From a checkpoint of a small transformer trained on Wikipedia: RMSNorm before each block.
MLP neurons of a small language model. Each row is named by its layer, matrix (up: input weights) and neuron, and shows model dimensions 112-207. Each number is 200 + 20 x the weight over its row's rms, rounded and kept within 0 to 999.
After each neuron's rows, "fires on" lists the tokens most often at its 100 highest values on Wikipedia text that the model never trained on.

L2.up1665,161,191,190,200,226,212,179,241,219,187,169,198,184,216,225,159,235,233,197,210,226,212,190,193,177,213,210,232,220,188,214,193,189,179,220,211,206,228,199,188,215,172,172,202,211,207,161,195,204,205,189,189,202,225,206,221,190,193,181,213,190,221,178,233,251,210,211,190,153,178,220,157,201,208,189,196,178,211,212,193,200,180,228,187,205,199,190,174,191,205,215,153,177,169,184,167
fires on: " |", "\n", " "

L2.up101,220,161,165,170,174,194,186,194,203,210,206,171,149,168,165,213,195,193,220,191,232,168,212,164,190,206,208,225,167,212,159,218,176,198,194,218,236,205,212,191,202,187,197,223,161,222,177,186,157,186,176,183,213,192,201,219,218,209,211,198,204,216,223,186,211,198,205,174,190,175,226,188,157,202,168,213,209,189,219,196,202,242,203,171,205,225,209,172,183,175,205,235,192,177,179,188
fires on: "\n", "ʔ", "6", " Thomas", "tt", "/"

L2.up1305,192,229,185,196,238,225,200,198,198,182,223,207,182,157,199,214,199,207,187,205,201,196,223,182,193,175,205,161,212,192,183,203,231,207,208,214,219,172,206,186,192,199,206,204,202,204,178,188,206,188,212,220,158,182,235,206,202,231,177,211,213,210,233,197,223,188,195,191,232,201,187,198,218,222,186,218,180,263,190,175,205,199,244,220,208,265,225,207,180,224,181,230,192,187,204,218
fires on: " that", " called", " ", " limited", " placed", " said"

L2.up355,199,210,200,198,220,226,234,187,215,191,202,161,224,195,205,214,206,227,179,181,181,187,222,236,189,187,186,195,215,176,195,197,177,174,225,210,189,175,186,201,237,170,210,202,204,191,206,213,194,168,194,182,186,167,179,177,196,161,155,235,203,171,227,176,161,194,160,185,186,227,203,230,187,194,188,205,167,192,186,226,207,233,234,184,205,184,186,207,189,175,190,196,195,192,169,215
fires on: " as", ":", " called", " for"

L2.up399,211,250,187,193,171,179,206,249,172,194,178,201,215,209,191,195,215,168,221,192,201,218,249,183,162,191,194,211,207,173,184,158,204,206,209,207,218,192,169,209,183,217,194,207,211,194,213,224,225,225,195,151,156,171,232,171,233,195,220,224,203,220,173,141,207,220,221,222,203,200,193,193,192,189,210,196,187,201,160,215,186,181,181,225,195,182,213,172,162,182,226,181,202,194,196,161
fires on: "-", "0", "1", "9", "2", "5"

L2.up1241,213,219,226,170,213,202,244,181,181,195,168,207,192,201,178,172,204,188,159,224,198,173,193,203,193,203,175,195,187,180,192,184,190,204,198,259,173,195,209,178,184,205,169,194,245,198,232,191,205,184,186,186,195,213,199,177,208,203,192,207,217,203,192,157,165,190,154,188,212,250,194,241,217,178,159,212,215,203,164,205,206,218,203,203,222,168,220,201,190,184,198,174,203,222,169,198
fires on: "s", ":", " no"

L2.up1892,187,184,221,189,188,182,192,198,200,206,223,169,205,227,227,253,202,227,216,200,189,199,187,227,220,181,224,207,224,219,182,183,217,218,182,165,229,209,189,165,164,242,192,198,196,203,195,212,203,166,239,221,208,241,214,167,198,192,195,221,207,218,203,213,219,243,198,210,225,189,210,203,204,216,183,185,208,182,230,206,227,181,220,172,201,191,187,198,182,203,223,176,159,193,192,204
fires on: ")", "\"", " Gal"

L2.up508,186,227,185,186,217,209,223,207,143,194,200,208,223,172,193,187,194,217,187,156,205,178,219,197,200,220,280,220,180,241,209,180,224,195,207,216,198,239,193,179,214,219,179,210,210,211,195,202,207,160,156,186,209,209,193,190,179,185,225,233,201,212,212,187,196,182,228,221,209,162,194,198,174,179,169,196,192,186,234,234,191,238,210,196,200,201,209,205,201,176,199,204,216,202,192,213
fires on: "s", " learn", " like"

L2.up2487,218,207,209,219,168,183,202,172,196,200,194,179,206,202,245,201,167,177,221,215,207,230,197,165,224,181,224,220,220,236,222,213,198,187,195,199,221,228,224,193,186,243,227,184,199,220,177,211,224,159,196,167,194,208,213,155,183,178,175,193,157,201,177,160,220,181,201,190,201,157,174,194,187,164,203,206,211,239,191,200,215,206,213,166,204,210,200,210,201,190,217,258,217,198,187,189
fires on: "it", " major", "iti", " main", " important", "its"

L2.up210,172,213,193,160,194,188,191,220,198,240,217,185,222,189,195,206,232,192,202,220,207,203,184,188,214,190,188,234,197,190,195,208,205,201,200,196,227,208,202,196,179,231,198,202,204,181,156,247,190,183,197,191,174,210,220,219,221,225,216,184,229,192,188,208,217,214,205,194,207,198,220,194,185,201,220,223,203,221,185,195,211,224,239,139,197,215,200,178,181,206,205,222,196,187,177,181
fires on: "\n", "\"", "?", ".", " =="

L2.up781,198,235,157,187,217,173,211,212,224,212,172,214,206,206,232,209,207,220,179,182,190,197,222,203,151,181,214,198,223,207,160,194,245,204,211,206,222,204,198,182,212,233,244,215,227,231,188,189,219,188,198,202,203,213,196,231,218,220,218,228,202,192,214,165,172,183,231,229,199,197,208,193,171,212,174,220,220,240,203,221,200,179,175,206,221,188,239,210,232,184,227,191,169,212,207,190
fires on: "-", "{", " B", "^{", " Arts", " Science"

L2.up1747,207,192,235,206,206,206,214,151,150,247,180,218,186,200,199,170,179,187,182,198,215,166,150,194,220,210,201,217,208,226,197,165,245,220,204,181,245,181,200,179,170,183,196,241,192,213,188,199,206,229,178,206,194,229,185,186,193,172,193,166,186,232,239,204,181,198,186,232,188,206,183,219,217,223,195,193,198,229,198,201,193,216,209,211,215,230,171,150,203,165,215,224,190,215,223,183
fires on: " well", "→", " over", " least", " along"

L2.up2121,239,174,196,195,183,191,189,184,180,180,214,187,209,187,168,243,241,186,251,213,211,173,224,197,198,193,209,226,218,218,167,204,218,177,204,198,211,176,213,188,187,224,222,214,180,205,222,160,179,201,220,202,185,236,201,184,190,216,190,199,204,214,186,197,196,218,209,221,203,184,189,201,184,237,176,210,194,226,183,215,227,220,174,203,207,196,198,203,192,227,181,182,205,144,176,210
fires on: " |", "\n", ";"

L2.up2318,211,185,195,224,188,187,242,180,194,176,182,168,209,182,190,200,206,177,249,209,216,197,196,181,205,176,193,183,204,179,189,215,211,201,218,216,248,196,208,196,153,219,199,203,174,184,193,183,183,198,213,225,214,215,220,200,203,198,191,165,220,183,200,201,160,199,189,216,196,196,238,200,205,219,178,193,223,164,215,216,242,243,186,162,182,204,191,202,198,235,163,215,228,238,181,212
fires on: ".", "=", "Career", " Total", "pl", ";"

L2.up1629,220,197,224,205,214,181,176,186,195,188,197,200,234,198,206,210,209,206,213,215,193,199,231,192,177,176,151,219,209,192,228,202,147,186,215,179,189,200,197,203,197,197,197,208,168,211,184,184,160,238,190,156,215,224,197,200,184,185,201,201,180,192,202,181,232,191,251,226,209,178,210,191,197,177,210,218,201,190,163,208,227,137,183,196,199,224,240,197,195,181,168,196,200,198,158,170
fires on: ",", " |"

L2.up2137,242,198,190,182,201,207,216,211,165,184,175,188,200,196,179,173,186,184,211,213,208,221,221,212,184,182,178,192,162,225,187,231,224,152,191,222,203,208,239,217,206,212,212,200,200,175,188,227,183,200,176,210,208,209,213,216,199,168,172,206,189,225,227,196,203,187,201,193,199,158,182,201,156,175,198,224,213,197,171,184,226,210,210,172,198,192,221,189,203,217,202,204,223,195,180,177
fires on: " was", " then", " is", " when", " into", " called"

L2.up858,173,214,210,194,204,178,188,203,177,211,184,208,220,161,212,213,209,169,228,186,192,178,195,188,183,209,170,203,204,250,181,213,199,216,223,167,189,204,195,174,176,197,218,185,180,187,224,179,224,207,211,196,178,222,232,243,170,205,198,190,202,190,194,218,180,199,180,210,209,209,179,220,194,192,201,207,211,173,164,225,197,210,177,209,217,220,207,208,228,217,158,209,212,201,206,173
fires on: " |", "---|---|---|---|"

L2.up2427,220,202,189,215,236,169,201,181,188,203,179,215,198,218,203,186,206,195,235,192,197,184,192,173,237,193,205,192,217,159,216,217,203,190,208,194,171,206,186,198,189,178,251,227,184,178,204,188,191,212,195,178,214,218,215,204,217,160,186,183,202,221,193,196,215,205,207,179,187,204,167,161,222,183,204,223,224,211,126,141,172,182,232,215,208,186,180,186,229,223,197,183,209,219,203,208
fires on: " |", "|"

L2.up2220,182,182,223,185,235,195,184,186,198,199,159,219,207,182,198,171,216,208,185,188,204,168,208,203,206,210,188,202,147,246,203,206,130,203,205,225,220,203,191,181,240,187,187,211,212,225,215,210,188,201,203,196,201,192,175,216,179,223,200,165,193,182,200,218,181,232,224,210,177,203,225,218,170,200,219,193,188,221,206,223,203,208,215,213,223,214,230,187,232,176,208,210,189,210,213,172
fires on: " pre", " Pre", "pre", "Pre", "ri"

L2.up1393,204,225,217,199,230,169,170,223,197,211,199,177,224,186,184,208,181,186,233,182,201,198,192,192,217,213,208,196,226,220,225,198,174,175,213,164,203,212,247,213,174,204,190,215,191,198,184,190,210,195,193,190,158,223,203,186,187,196,205,217,217,209,236,222,196,191,225,218,192,199,217,188,218,210,224,167,208,195,196,180,184,206,189,175,216,193,227,198,227,219,178,173,203,214,190,225
fires on: "\n", " |", ")", " (", " also", "|"

L2.up805,194,197,206,192,169,188,202,238,201,208,224,212,225,183,227,188,181,203,170,206,201,195,168,191,215,176,195,219,188,206,183,217,196,177,194,199,224,228,190,199,186,221,199,224,173,225,176,193,193,185,198,165,187,189,197,176,200,213,230,217,191,206,230,195,194,184,215,200,200,192,223,181,206,196,171,165,206,204,208,200,180,221,208,175,166,215,195,166,232,184,211,226,208,203,222,206
fires on: "0", "s", ".", " |", "oc", "°"

L2.up1879,199,208,190,204,227,179,175,199,199,161,204,196,213,182,204,186,183,183,210,206,203,222,198,218,173,192,198,209,174,223,216,197,211,199,191,211,194,218,211,210,202,170,189,184,224,231,191,218,227,191,211,175,190,181,190,195,181,217,202,209,182,267,218,245,224,240,218,180,205,163,219,182,220,232,192,230,195,224,219,221,197,248,220,197,203,233,186,193,233,199,214,177,206,164,179,231
fires on: ".", "1", "4", "3", "|---|---|---|", "5"

L2.up1983,195,195,208,211,193,203,180,174,213,224,159,202,213,196,210,187,220,182,195,261,193,203,191,203,201,183,187,201,193,219,188,208,174,166,221,209,193,202,184,175,227,194,184,190,211,209,195,202,187,184,218,199,191,186,224,226,192,204,152,172,201,209,206,196,205,224,196,200,234,180,192,186,224,197,179,215,172,219,238,189,225,173,195,138,200,251,202,175,216,209,179,201,187,185,192,197
fires on: " pre", " Pre", "pre", " Dur"

L2.up604,217,221,184,205,225,191,207,220,170,180,231,227,197,188,169,204,201,205,152,208,220,190,195,197,227,203,188,204,195,193,216,200,188,226,213,211,178,211,191,192,176,214,224,196,232,183,190,208,186,191,231,215,196,215,169,184,218,212,208,176,188,169,238,221,212,192,182,211,199,187,211,187,206,208,198,186,177,213,200,186,182,179,177,161,199,213,193,187,215,207,180,200,222,176,208,209
fires on: ")", "%", " high", "–", "\""

L2.up2160,238,189,186,209,190,167,188,213,175,235,213,194,174,174,204,206,222,178,200,219,213,208,174,233,221,170,171,216,170,212,197,204,206,193,216,202,208,235,207,181,229,212,201,171,210,224,214,198,248,222,210,212,166,180,198,218,201,192,182,214,186,217,239,180,181,171,178,209,209,180,212,204,199,232,207,222,197,201,195,221,193,204,184,204,197,195,203,217,200,204,187,193,217,184,180,188
fires on: " in", " on", " into", " is", "On"

L2.up307,223,199,211,228,197,218,192,204,179,201,218,230,188,223,189,192,189,230,192,178,186,213,205,168,199,177,212,182,206,182,181,204,237,183,193,203,214,198,205,201,211,190,218,222,237,195,188,211,195,192,234,173,195,221,215,213,211,197,204,192,177,193,206,182,196,208,167,184,220,223,221,177,198,204,194,210,198,237,196,166,176,177,226,213,192,203,195,217,201,168,218,220,200,199,220,201
fires on: "-", "A", "V"

L2.up2483,171,194,176,222,220,170,198,167,162,224,221,201,204,179,209,189,224,187,164,188,233,189,211,215,182,192,174,184,235,207,229,189,202,223,163,216,190,187,221,198,166,182,203,205,205,200,190,210,181,187,205,223,185,236,187,158,182,194,181,201,177,218,197,204,182,169,194,196,198,187,194,227,244,217,189,219,206,214,224,200,246,245,191,183,195,219,218,202,207,186,189,170,189,187,211,169
fires on: " Ka", " Su", " data", " man", "ka"

L2.up1974,216,207,230,193,220,193,192,198,172,180,167,199,209,189,231,195,225,191,207,244,204,176,201,200,187,180,218,229,210,193,203,199,212,209,190,177,197,244,211,210,197,171,191,230,203,201,197,202,200,186,193,229,240,189,169,207,182,187,219,186,206,251,213,218,205,185,200,220,203,194,201,216,212,201,207,216,203,236,148,200,205,200,223,169,196,199,197,204,186,189,166,187,212,169,228,208
fires on: ",", " University", " the", "/", " and", "ğ"

L2.up668,211,193,218,153,197,202,193,184,243,208,197,215,214,238,187,212,185,196,202,225,197,205,203,210,229,230,183,179,195,189,181,173,199,190,203,211,219,229,194,194,200,180,186,166,192,196,185,183,173,220,141,171,194,170,218,199,267,169,215,213,169,183,203,180,209,196,205,210,192,195,172,173,228,203,249,190,163,217,206,185,176,199,210,222,216,192,155,197,205,202,231,171,182,197,174,206
fires on: "\n", "cre", ":", "ple", "{"

L2.up1423,209,220,233,182,246,175,163,174,189,199,213,215,205,217,190,190,207,211,209,224,207,197,207,219,213,207,219,221,219,198,194,236,221,204,211,197,170,210,207,192,205,202,214,192,215,203,189,165,236,177,203,173,184,195,187,206,156,194,194,188,205,241,223,203,173,219,213,175,226,207,203,199,267,199,227,170,193,198,183,186,209,214,200,210,173,194,202,193,212,179,195,229,179,207,177,157
fires on: " |", ")", "”", "]", " team"

L2.up2111,200,212,198,248,222,196,174,199,230,211,176,229,206,176,137,159,177,215,222,178,187,194,227,184,200,179,195,195,198,220,217,191,167,240,213,190,213,208,216,216,193,213,235,216,202,210,201,197,218,192,177,201,189,242,206,220,196,187,209,205,224,194,180,198,193,193,200,186,143,193,186,176,228,219,197,192,165,204,160,217,180,187,218,240,174,211,173,184,202,222,207,189,196,251,202,232
fires on: "===", "==", "====", "–", "\n", " ==="

L2.up261,190,230,205,191,223,181,206,158,178,222,208,205,191,218,210,207,146,197,193,202,168,199,186,221,182,217,218,182,189,224,203,192,182,162,192,170,172,190,223,201,175,212,199,203,225,224,208,190,148,165,185,204,143,211,148,186,176,194,179,208,250,192,206,195,221,184,211,204,170,196,208,190,202,206,204,192,192,205,202,180,179,218,190,231,212,220,238,176,179,216,211,226,229,249,224,161
fires on: " Ka", "an", "han", " as", "ak", " law"

L2.up735,218,221,220,224,232,152,195,148,196,171,185,190,196,214,194,173,187,194,188,191,181,188,194,216,215,216,238,184,204,218,201,192,170,225,193,195,204,187,228,206,186,201,190,167,190,177,192,194,146,201,215,202,178,212,196,205,202,188,194,204,207,189,199,207,206,204,189,230,200,197,207,180,227,209,189,201,196,172,196,165,189,221,242,209,190,201,228,233,198,206,210,208,177,264,197,206
fires on: "a", "an", "ak", " Canada", "."

L2.up864,191,217,165,179,213,177,215,206,197,184,236,204,205,200,230,219,214,202,207,223,182,197,221,219,187,218,195,170,184,217,189,220,207,169,211,192,190,179,191,200,230,176,185,204,186,209,186,235,190,200,192,197,170,214,224,196,201,164,192,196,206,193,209,184,166,217,208,217,143,219,186,194,206,197,223,217,197,226,169,199,227,169,239,190,199,205,199,241,179,193,235,199,236,194,227,233
fires on: ":", " (", " date", "):"

L2.up1632,202,239,192,190,201,214,189,199,197,214,197,228,149,205,219,219,183,170,184,243,202,184,187,219,173,216,211,206,170,200,236,213,219,164,190,204,186,234,168,186,214,189,192,220,193,216,207,189,192,214,190,191,222,188,180,217,204,209,192,197,199,193,207,189,195,185,197,199,210,177,238,195,223,209,199,195,187,205,202,206,178,199,230,189,195,208,246,180,191,207,189,167,183,190,179,199
fires on: " sub", " con", " design", " addition", " chart", " according"

L2.up2482,183,183,208,206,220,211,190,193,204,206,172,209,225,194,186,190,204,178,212,180,205,201,222,227,184,182,180,179,192,193,223,174,194,201,188,170,191,210,204,229,196,157,169,193,198,202,186,202,179,191,183,206,192,214,172,188,192,149,220,188,224,162,203,166,217,187,214,224,208,233,205,162,172,206,241,187,202,185,190,242,240,204,211,208,215,207,196,200,161,212,173,182,219,218,178,193
fires on: ",", ";", ");"

L2.up617,189,214,171,180,178,159,187,173,236,174,179,196,222,210,213,196,225,214,220,206,202,193,177,171,213,207,199,204,201,238,173,212,204,222,209,179,207,221,214,208,208,192,190,221,192,186,212,188,185,191,231,188,207,168,207,212,190,207,189,212,193,200,230,166,190,174,165,219,173,175,204,182,219,190,213,209,202,245,173,214,204,232,205,221,208,241,204,234,175,240,202,206,194,200,210,197
fires on: "\n", " same"

L2.up1020,185,214,229,213,212,159,207,191,176,191,171,181,182,178,210,225,219,188,180,190,196,218,224,238,209,205,177,185,212,148,187,201,199,186,246,201,188,211,198,190,171,182,223,209,178,183,203,213,183,195,220,211,205,185,186,208,200,205,209,206,228,188,207,229,172,190,218,217,228,202,200,198,196,183,207,210,223,220,215,223,212,176,217,213,215,201,186,191,188,187,184,201,241,214,195,213
fires on: ")", " part", " member", " episode", " members"

L2.up1942,178,167,206,148,214,219,176,187,175,193,225,181,202,163,208,223,196,179,211,186,154,186,210,190,210,214,232,226,213,206,209,161,214,183,224,191,155,199,226,159,191,190,217,252,217,164,239,236,216,214,210,197,192,221,198,159,205,165,167,195,248,166,184,212,181,199,219,187,198,191,166,175,201,223,170,168,192,188,183,218,210,183,213,217,176,195,187,186,226,220,209,161,191,175,189,217
fires on: " |", ".", "ty", " within", " Language", ","

L2.up401,221,203,205,236,177,154,220,189,211,189,171,190,166,214,222,210,222,233,182,190,200,233,221,199,212,193,187,222,197,219,195,195,205,239,184,201,187,242,204,192,230,206,204,163,203,194,194,202,228,183,217,226,206,184,178,172,178,219,209,220,184,198,186,215,182,207,197,240,225,210,189,191,212,194,191,160,204,228,190,179,200,183,229,202,209,200,182,191,205,146,222,206,187,193,194,177
fires on: "==", " National", " main", " major", " Best", " official"

L2.up2110,195,233,208,169,209,171,174,194,206,178,211,185,197,182,197,199,168,182,257,179,204,181,185,235,223,181,215,215,192,225,214,152,162,164,221,227,202,188,205,218,196,213,188,200,206,211,180,218,219,260,170,188,210,196,210,171,222,146,235,213,194,226,198,203,192,191,155,230,201,182,203,175,177,185,202,201,211,200,226,198,206,217,195,204,213,213,175,191,215,259,191,192,179,195,198,179
fires on: "\n", " However", " also", " career"

L2.up2282,230,204,228,174,164,210,162,143,234,211,180,232,162,203,205,183,187,186,210,207,210,219,211,165,213,205,207,214,189,191,202,218,206,194,171,166,188,200,209,198,186,220,219,187,187,183,189,197,213,200,178,185,167,184,196,217,187,223,207,214,218,251,212,216,184,217,198,224,219,191,197,198,223,250,196,203,194,217,199,185,145,190,214,183,168,205,174,190,224,220,183,178,196,207,187,226
fires on: "|", "==", " ==", "ub", " while", "c"

L2.up1576,224,221,196,216,220,186,186,196,186,195,228,206,227,201,240,202,205,205,208,222,214,234,202,185,191,215,213,219,180,206,180,190,207,170,231,173,204,176,192,185,214,212,157,189,185,209,238,230,171,181,199,181,205,163,171,181,195,207,183,212,198,182,215,177,231,204,194,186,238,232,171,185,189,167,206,230,189,235,177,181,202,209,172,180,187,199,194,186,194,188,217,196,224,209,203,206
fires on: ",", " born", "vis", "ven", "ung"

L2.up664,237,202,193,214,194,190,184,147,182,206,225,200,187,216,156,196,160,168,197,199,177,198,213,199,191,198,214,151,200,243,193,197,211,240,179,231,225,168,204,195,220,225,213,196,207,208,210,211,191,213,221,240,225,203,178,216,200,201,204,189,211,180,240,210,208,159,169,202,206,184,216,222,197,217,213,222,205,180,193,161,213,181,202,194,178,189,215,204,192,188,211,213,193,219,180,215
fires on: " Me", "ra", " me", "stra", " Rock"

L2.up1175,168,215,214,199,191,208,201,211,167,195,197,197,190,155,217,187,194,257,203,180,210,224,186,150,144,182,224,191,219,224,166,218,171,188,206,180,199,211,199,195,205,197,246,181,185,203,232,192,253,214,190,192,178,176,239,212,192,191,208,163,187,224,230,246,221,209,222,195,201,181,201,191,183,174,171,218,158,207,238,197,182,202,203,166,199,222,182,230,186,184,193,218,164,223,203,227
fires on: " States", " US", ".", " world", " Air"

L2.up232,213,217,203,179,216,187,171,196,166,163,186,199,217,176,248,201,210,169,207,234,230,219,209,197,197,218,203,213,226,206,204,203,215,197,181,215,181,192,206,167,197,197,204,222,241,235,173,204,204,218,189,207,201,227,216,189,167,187,203,200,207,220,178,187,200,200,209,223,225,170,228,225,195,198,174,192,180,189,203,217,220,170,202,177,240,227,223,228,155,193,185,161,208,197,220,208
fires on: " and", "'", ",", " club"

L2.up1313,243,187,200,204,224,187,131,195,194,147,183,187,180,198,200,233,190,191,196,222,205,182,182,201,160,206,177,207,209,207,178,176,168,172,184,166,200,224,230,208,204,196,185,225,212,218,180,196,193,177,214,162,170,218,197,229,184,231,192,198,184,198,220,188,233,190,211,187,174,192,210,208,183,201,178,200,229,197,182,177,152,220,204,230,192,200,216,145,198,161,207,156,181,177,183,197
fires on: ",", " launched", "\n"

L2.up1078,216,196,191,207,228,169,149,201,201,189,197,188,173,199,200,178,152,227,217,232,170,196,173,205,239,220,183,191,161,198,189,192,192,207,191,192,183,195,199,219,196,176,201,195,225,205,225,182,205,170,203,190,197,215,188,180,189,201,216,186,178,224,188,202,213,193,184,204,205,185,237,185,185,172,180,200,214,189,207,204,212,226,203,195,219,194,199,192,240,217,215,221,191,222,208,194
fires on: " pre", "H", " mid", "5", "1", " H"

L2.up1076,210,187,217,201,175,204,215,212,159,175,223,191,174,180,191,202,197,201,195,163,207,213,218,246,211,193,175,197,213,185,211,193,189,156,199,176,166,200,207,213,252,205,209,192,168,199,225,200,207,179,213,232,193,191,206,205,196,193,206,188,205,230,203,204,218,174,214,190,183,216,195,201,169,200,224,221,168,161,185,163,189,177,209,244,187,225,204,224,273,203,203,229,197,190,208,223
fires on: "N", "W", " terminus", " /", " –"

L2.up1692,219,212,204,201,216,203,251,184,219,207,212,190,231,223,198,251,177,191,203,204,198,179,207,199,233,219,191,175,178,197,208,185,197,226,140,237,190,197,205,209,178,203,192,227,199,198,197,258,215,201,211,178,204,171,206,204,171,178,164,193,245,219,217,216,194,179,169,213,213,204,214,195,163,183,192,170,221,196,229,195,214,179,200,199,253,215,201,217,172,215,177,228,185,224,217,211
fires on: " has", " have", "st", " post", " is"

L2.up1663,178,164,213,203,155,222,178,180,224,208,198,184,237,197,191,173,198,178,192,175,221,208,193,187,204,182,217,234,200,223,200,171,218,218,204,156,190,170,195,178,208,234,210,202,142,224,180,222,171,198,186,174,169,189,197,214,193,160,168,180,229,203,219,182,212,173,206,220,233,183,228,186,168,204,191,223,171,199,199,217,189,177,203,157,197,196,191,213,206,195,178,181,174,206,199,215
fires on: "==", " ==", " player", " Year", " game", "er"

L2.up1603,184,193,219,204,197,182,198,211,183,182,231,218,223,223,193,184,193,211,236,189,160,204,220,180,229,197,196,184,180,191,186,195,190,196,189,191,227,217,222,204,224,173,207,193,207,202,180,229,204,159,220,173,196,185,196,192,239,199,212,175,201,214,197,214,215,185,201,232,167,190,190,208,222,218,213,195,240,195,199,231,167,208,215,201,215,143,176,189,186,211,184,203,226,184,191,214
fires on: " (", " in", "st", "–", " Best", " as"

L2.up456,188,185,201,191,228,169,197,193,193,217,197,189,195,186,205,162,220,201,166,235,206,198,222,188,197,183,192,247,208,214,251,208,160,196,211,202,218,206,201,193,177,195,202,204,139,194,200,221,172,202,196,219,228,226,184,214,216,185,222,217,217,232,214,177,182,190,235,222,224,202,215,198,195,208,183,227,195,178,201,243,196,217,179,198,210,222,166,206,191,204,171,169,215,210,176,209
fires on: " and", ",", ".", "E"

L2.up943,190,197,183,187,212,181,182,200,192,176,232,218,211,203,186,195,214,251,201,157,177,200,206,195,179,202,223,190,220,199,201,198,209,206,243,189,222,195,175,213,185,188,182,182,199,170,193,191,195,168,184,203,177,185,193,174,213,191,179,198,203,207,221,222,206,183,176,169,204,191,165,200,181,204,193,193,167,230,202,188,187,201,211,153,252,178,239,179,186,198,164,183,209,225,193,209
fires on: " US", " States", "ze", " $", " fire", " Russian"

L2.up1432,193,197,171,217,217,197,178,231,196,159,201,183,227,187,197,202,202,206,217,205,203,173,202,184,143,168,188,221,187,195,189,223,178,196,189,211,183,189,236,175,234,204,185,208,188,223,217,198,197,231,185,217,224,234,207,156,216,216,224,201,211,222,222,212,210,208,216,180,245,195,192,215,183,213,130,196,188,163,230,212,177,249,185,178,222,218,183,163,193,228,141,178,224,196,222,198
fires on: "'", "}", ".", "’", ")", ","

L2.up764,230,239,194,236,187,209,218,190,171,202,190,199,212,189,169,189,210,219,199,188,202,222,216,188,199,211,184,186,248,183,151,199,241,214,194,188,202,205,196,221,185,211,233,209,215,201,196,207,193,238,226,208,182,217,230,195,199,227,203,215,199,237,184,182,207,216,190,209,162,188,189,198,223,176,180,232,213,192,184,193,183,179,214,213,199,199,211,220,183,167,195,202,185,251,193,194
fires on: "-"

L2.up1686,191,199,165,160,194,190,209,215,211,209,177,224,239,189,176,204,185,190,190,197,170,167,204,236,182,190,189,193,210,198,208,160,212,222,216,177,206,230,214,221,213,128,177,134,193,215,208,200,195,204,181,209,220,216,198,173,194,201,186,187,189,151,197,196,217,233,222,220,202,167,214,178,202,225,230,209,164,231,172,174,186,199,202,181,170,229,195,186,229,207,201,177,183,198,220,209
fires on: ",", ":", "):"

L2.up166,183,194,198,203,218,172,226,204,240,191,184,212,207,221,201,222,219,212,185,177,194,213,196,186,205,151,181,197,223,186,170,195,185,222,192,164,195,216,194,222,182,183,197,203,193,182,200,200,185,166,234,193,224,148,201,199,190,188,194,236,203,184,229,192,206,208,187,200,175,220,178,151,207,199,175,215,199,226,195,193,197,179,205,199,217,213,215,219,158,210,187,196,207,224,193,217
fires on: "\n", " end", " rest"

L2.up314,187,176,212,216,211,196,200,203,210,208,162,179,214,204,177,220,233,215,218,195,183,188,185,179,231,199,186,189,210,214,240,209,159,194,244,204,222,237,241,234,175,147,207,229,180,175,199,186,168,205,162,227,214,205,200,187,198,195,204,215,250,189,207,216,211,182,190,198,193,205,172,206,206,185,229,215,206,181,176,179,204,195,222,185,183,207,197,212,210,203,208,194,210,188,194,192
fires on: " |", "\n", " and"